config.toml
hidden_size = 160
num_attention_heads = 5
num_key_value_heads = 5
attn_scale = 0.177
parallel_block = false
init_std_qkv = 0.0395
init_std_o = 0.0
beta1 = 0.93
lr_head = 0.00619
max_grad_norm = 2.0
schedule = "wsd"
decay_fraction = 0.847
MLP neurons of a small language model. Each row is named by its layer, matrix (up: input weights) and neuron, and shows model dimensions 80-143. Each number is 128 + 32 x the weight over its row's rms, rounded and kept within 0 to 255.
Before each neuron's rows, "fires in" lists the words (lower case) most often at its 100 highest values on Wikipedia text that the model never trained on.

fires in: "on", "described", "one", "low", "at"
L9.up189 [113 177 136 147 165 156 154  60 140  98 103 149 131 119 156 146 102 124 160 166  82 102 120 111  99 113 133 136  78 152 106 150 150 150 135 127 156  58 163  84 116 161 127 107 174  71 168 145 180  87 126 136 124 106 192 165 146 152 131 108 160 119 125 154]

fires in: "album", "film", "song", "band", "church", "hyundai"
L5.up217 [128 126 157 113 119 138  78 129 153 132  51 151 178 171 166 139 175 106 118  70 140 155 150 132  95  87 162 148 113 144 167 155  68 112 133 156 130 109 134 105 119 158 213 140 167 125 184 121 113 117 106  99 189 163 127 110 152 141 125  68 145 103 103 166]

fires in: "member", "director", "president", "members", "general", "membership"
L2.up509 [183 115 107 116 200 111 173 169  89 147  61  93 142 137 111 149 133  78 108 162 154  89 165 124  91 153 103 157 119 174 141 144  60 123 134 156 109 131 161 142 140 138 134 184 155 194 120 120 121 150 161 120 107 120 156 128 123 143 146 134 142 137 122 149]

fires in: "2024", "football", "2023", "paris", "footballer"
L2.up235 [ 97 115 141 126 101 184 116  96 108 128 166  88 127  97 186 130 139 113 154  80  68 131 162 132 180 112 117 127 138 142 124  75 110 145 128 118 143 142 112 126 155 152 117  70  99 147 142 161 125 132 141 107 139 136 145 131 126 115 145 120 132 104 190  96]

fires in: "album", "career", "biography", "film", "music", "medalist"
L2.up160 [160 128 140 142 121 129 148  82 161 152 101 163 205 113 166 167 114  90 170 104 159 156 115 115 107 105  56 169 131 160 171  73 134 108 135  91 124 195 117 132 129 146  97 132  90 180 165  73  56  70  82 137 143 126 119  81 182 142 144  86 148 150 110 143]

fires in: "s", "hospital", "its"
L8.up423 [182  38 152 115 134  95 140 104 139  99 117 163  96 135 165 138 117 213 128  78 127 114 123 112 101 131 155 145 114  68 167 127 147 145 129 144 113  74 172 142  92 124 195 106 129 103 111 137 148 195 145 157 150 102 158 121 135 144 158 106 142 163 147 124]

fires in: "s", "given", "tier"
L9.up300 [175 107 163 131  70  98 160 133 104 124 124 130 146 114 175 106 143 106 111 145 149 143  88  96 112 121 180 133 180  52 133 139  84  87  97 143  55 147 125 103  96 112 159 106  83 114 101  70 123 151 151 139  81  91 156 162 115 143 162 145 170 170 125  57]

fires in: "and", "but", "while"
L7.up518 [141 114 146 131  96 144 114 109 151 136 164 165 185 114 112 145 120 121 193 163 147 182 191 114 132 113  99  50 125 184 198 135 119 146 127 107  89 123 167 191 168 130 132 103 132 119 123  96 106 110 158 110 103  97 112 155 146 141 104 109  68 131 106 142]

fires in: "time", "justice", "times", "voice", "choice", "ice"
L2.up575 [102 155 162 164 165  88 153 119 136 148 157 151 144 147 177 149  74  90 142 168  75 145 173 154  86  88 107 167 173 142 153 109 133 169 128  75 159 157 135 130 119 135 114  57  82 168 121 150 135  47  86 167  76 186 115 125 141 121 169  98 126  95  80 125]

fires in: "at", "a", "contracts"
L19.up363 [180 189 127 121 117 155 119 154 121 111 155  97  82 160 135  65 163 186 136 180 167  96 102 119 127 143 160 136 137 176 128 128 129 104 124 158 123  97 163  84 155 117 147  93 163 170 157 132 115 128 135 117  92 103 127 154  91  58  99  76  87 154 156 156]

fires in: "of"
L7.up349 [123 188 155  55 179 117 151 133 144 143  98 125  64 163 120 152 155 128 137 147 128  95  64 153  85 129 151 138 155 105  95 103 100  90 153 148 140 127 142 112  97 144 184 154 120 171 166 139  92  71 170 120 105 129 143 108 156  85 123 104 127 132 136 165]

fires in: "music", "album", "information", "christian", "career", "musicians"
L4.up101 [128 147 133  74 121 139 105  34 137 131 111 110 117  78 169 172 135 117 196  99 199 177  99 115 167 163 106 154 130 135 144 108 140 190 161  79 164  60 115 106  86 135 176 129 120  91 161 119  56 103 104 183 185 176 168  88 114 117 122 141 205 129  94 168]

fires in: "high", "new", "gold", "highway", "highest"
L6.up484 [ 78 180 116 128 133 153 202 108 122 132 124 159  83  84 114 133  83 126 118  89 116 157 120 127 121 139 106 118 179 110 123 101 142 111  78 115  66 103  95 151 135 107 103  62  43 117 140  97 147 127 143 170  84 152  95 103 167 118 189 106 125 109 108 158]

fires in: "on", "united", "são", "one", "santa"
L4.up161 [162 151  81 162 112 141  88 141 177 160 179 125 107 103 154  91 154 120  84 150 151 155 161 132 111  98 197 127 151 150 111  64 128  48 130 136  71 133 132 151 123 143 123 166 171 147 172  87 175 111 176 147 115 130 102 151 161 135 110 108  55 135 188 126]

fires in: "this", "during", "same", "following"
L9.up115 [ 79  71 113  91 121 190 119 100 175 120 166 115 140 109 162 160 200 169 167 112 161 176 150  67  91  93 144 157  83 138 129 138 119 149 106 104 144  90 127 120 134 163 157 150 134 196 164 103 142 133 150 194 149 114 164 165  95 144 143 107 166 100 105 133]

fires in: "the"
L2.up8 [100 132 131  99 145 141 173 131 136  87 146 140 106 119 162 119 141 191 167 133  51 124 109 104 149 147 158 123 100 160 148 129 167  91  98 166 111 127 130 107 157  98 110  94 143 178 123 135 169 141 120 175  96  69 152 147 113  93 179 141 121  94 146 109]

fires in: "according", "career", "years", "soccer", "successful", "success"
L2.up225 [229 172 130 186 136  93  61 123 109 141 145  99 119 153 166 186 125 170  90  99 122 162 157 144  95 145 102 117  76 148 138 150 119 180 172 148 150 121 108  86 126 125  91 101  87 117 174 113 110 124  97 181 120  63 135 127 131 143 144 117 149 127  66 136]

fires in: "football", "professional", "located", "footballer", "education", "used"
L2.up245 [135 117 174 150 150 169 154 115 115 158 148 128  98 137 166 172 180  92 159 119 115 118  93  85 161 103 141 106 174 124 129 131  86 172 115 120 122 114 150 120 132 129  86 125 126  93 151 135 157  99  49  87 145  99 140 114 158 224 150  96 123 109 132  97]

fires in: "new", "the", "eastern", "north", "east", "northern"
L4.up106 [ 86  84 155 101 159 125 171 145 221 130 107 131 135 134  85 100 155  84  98  88 126 162 107 122 109  59  95  76 129 167 157 125 128 132  91 156 112 159 144 200 145 120 164 126 111 185 170 129 152  84  97 109  70 139 117 187 136 115 162 107 108 100 107 156]

fires in: "while", "during", "following", "whether", "when"
L8.up340 [127  48 138  93 109  97 151  95 159 121 117 141 177 120  95 148 182 112 148  94 167 182  94 133  97 152 176 173  79 148 169 113  92 176 128 124 103  79 182  86  79 188 120 122 144 107 110 110  95 160 139 147 117 136 166 126 124 180 188  56 143 169 129 156]

fires in: "by", "justice", "ice", "of"
L2.up338 [120 182 129 149  93 136 184 140  82  90 101 179  93 126 143 204  91  93 167 134 173 119 163  51 155 113 148  92 132 103 183 192 135 169  79 147 174 140 106 158  62  79 116  94  97 193 103  75 133 109  80 159 118 121 129 105 131 122 134  69  83  93 126 130]

fires in: "an", "any", "at", "during"
L9.up194 [113 144 106 107 161 166 126 136 118  94 169 118 148 119 175 183 134 165 145 133 172 123 130 156 111  53 123  87 128 101 147  96 109 152 122 128 137 144 123 133 223 135 124 162 112 130 143 120 138  91 133 134 108 151 109  83 133 164  94 101  88 109 120 154]

fires in: "new", "1889", "newspaper"
L2.up613 [171 124 163  70 113 102 180 156 133 130  68 149  88 128 124 119 109 149 138 120 151 160 104  92  63 151 110 115 127 127  99  88  95 133  85 126 106 168 105 167  99 124 172 164  64 169 143  96  95 138 104 145 141 130  87  84 150 100 143  89 138  93  92  43]

fires in: "a", "included", "an", "this", "individual", "features"
L15.up180 [195 128 100 152 102 161  88 133 152 159 155  65 142 131 177 114 139 161 171 134 123  99 147 145 104 131 139 116 135 179 151 146 151 107  79 107 110 110  93 132 148 134 174  58  41 185 144 102 160 156 119 117 187 137 144 120  93 112  92 127 173  90 151 137]

fires in: "or", "and"
L7.up484 [126  92 178 123 140 128 114  89 109 117 157  99 162 100 110 204 120 117 163 179 157 107 115 126 154 105 135 167 178 176  96 150 144 141 150 109  97  80 130  87 129 128 133 154 146 157 161 126 169 125 152 139 141  88 107  81 108 222 132 112  77  80 137 104]

fires in: "and", "but", "or", "available", "associated"
L9.up430 [128 163 100 124 137 153 146 107 140  88 143 113 135 162  83 151  68 178 174 146 149 151 163 157 161 100 132 167 154 122 136 147 131 138 106 107 127 115 138 174 111 154  91  97 159 129 152 127 146 142 146  70 119  92  92 139 147 188 133  70 109 114 116  76]

fires in: "a", "the", "an"
L8.up190 [105 144  75 120 188  96 154 125 174  96 155 140 109  68  80 150 136 176 115  99 102 133  94 149 149 127 155  67 119  91 124 129 128  91 125 189  98  89 161 161 173  97 145 117 168 163 153 106 135 122 145 158 102 131 162 112  83 147 106 136 142 118 122 186]

fires in: "of", "a", "scored", "has", "are", "with"
L14.up258 [169 192 149  88 139 110 112 109 158 144 102 201  66 164 159 125 109 151 161 156 171 109 140 153 158 161 175  92 139 185 141 104 129  87 139 156 110 108 152 163 158 186 140 152 145 156 123 127 156  99 153 124 175 101 150 101 140  80 120 102 121 135 151 181]

fires in: "in", "with", "independent"
L4.up483 [181 130  95  68 183 136 113  96  67 157  98 111 158  92 102 131 156 191 147 148 145 123 159 167  71 178 107 125 104 120 112 106 106  49 101 111  87 123  96 132 152 118 135 136 198 159 136 169 200 154 167 125 123 110 143 125  77 108 145 126 109 117 119 165]

fires in: "new", "old", "newspaper", "gold", "owner"
L2.up247 [187 164 108 153 150 127 187 126 176 116 114 148  81 133 108 107 103  98 162 123 169 132 104 119 137 174 110 168 137 156  95 132 132 141 133 118 128 186 101 124 156 106 186  82  89 107 121 176 119 149 101 150  78 167  61 101 133  91 147 153 137 143 118  75]

fires in: "called", "role", "known", "general", "president", "critics"
L4.up521 [115  76 130 105 165 139 117 177  51 175 155 133 104 153 135 111 124  89 108  80 130  99 139  87  77 115 142 104 169  93 135 132 103 126  94 177 126 118 148 124 192 136 159 116 117 146 147 128 107 147 131  83 102  86 123 133 150 166 101 118 165 152 130 153]

fires in: "on", "from", "with", "one", "for", "in"
L7.up23 [176 186  88 123 125 164 153  92 145 140 139 117 133  64  95 118 187 160 118 116 170 107 141 170 125 114 129 132  97 132  93  50 111  65 105 126  89 126 128 109  71 135 104  82 189 133 125 133 125 133  93 186 132 102  96 132  91 135 150  16 102 123  77  44]

fires in: "under", "named", "won", "sold", "married", "soldiers"
L2.up557 [ 91 156 127 127 126 111 127  99 131 135 141 129 121 143  53  95  93 114 125 158 106 190 116 114  93 105  90 125 120 138 148  83 147  80 125 122 169  85 163 145 128 134 143 153 179 152 129 106 160 135  62 100  62  59 120 100 171 150 160 118  52 150 125 105]

fires in: "a", "an", "his"
L14.up164 [ 96 137 136  87  96 148 109 145 180 162 155 101 147 119 156 121 189 150 131 182 182 167 108 107 112  74 102  67  80 144 124  75 148 127 113 121 112 166 137 177 174 150 132  91  88 161 139 175 139 168 130  91 159 121 152 136 116  78  92 116 152 113  84 174]

fires in: "released", "music", "records", "to", "trading", "album"
L7.up425 [ 90 165 117 104 158 124 100  60 176 164 129 124 133 165 168 113 117  98 153 126 129 138 120 138 125 148 110 159 195 132  99 102 115 169 126 138  80 110  75  66  61 145  86 118 132 107 140 141 111 106  46 127 114 127 139 138 128 180 138 104 167 122 121 184]

fires in: "on", "one", "once"
L5.up80 [ 88 148 166 122 160 153 108 153 118 152  55 132  96  92 177 149 101 161 116 153  45 111 162 155  88 151 184  95  67 125 119 120 142 156 162 130 105 108 152  69  74  99 160 158 185 165 119 117 166 124 150 143 145 113 134 141 141  94 151  91  65 147 154 164]

fires in: "years", "year", "career", "months", "month", "same"
L2.up39 [163 130 126 119 197  98  93 129 177 144 131 105 111 196 177 160  90  90 132 145 157 142 147 113 121 147 155 143 113 119 105 140 184 151 155  96 108 135 130 145 171 162 156  79 138 153 179 135 130 162  95 214  98 105 128 104 123 137 126 182 138 142 116  85]

fires in: "in", "of", "with"
L16.up242 [135 137  65 141 110 124 133 104 115  99 146 139  94 110 151 133 191 108 134 104 132 137 120 171 114  83 141 144 136 178 107 118 118  95 147 158  81 130 129 178 147  63 151 142 150 144  90 110  95  71 207 156 118 133 118 134 126 100 194  68 133 112 101 108]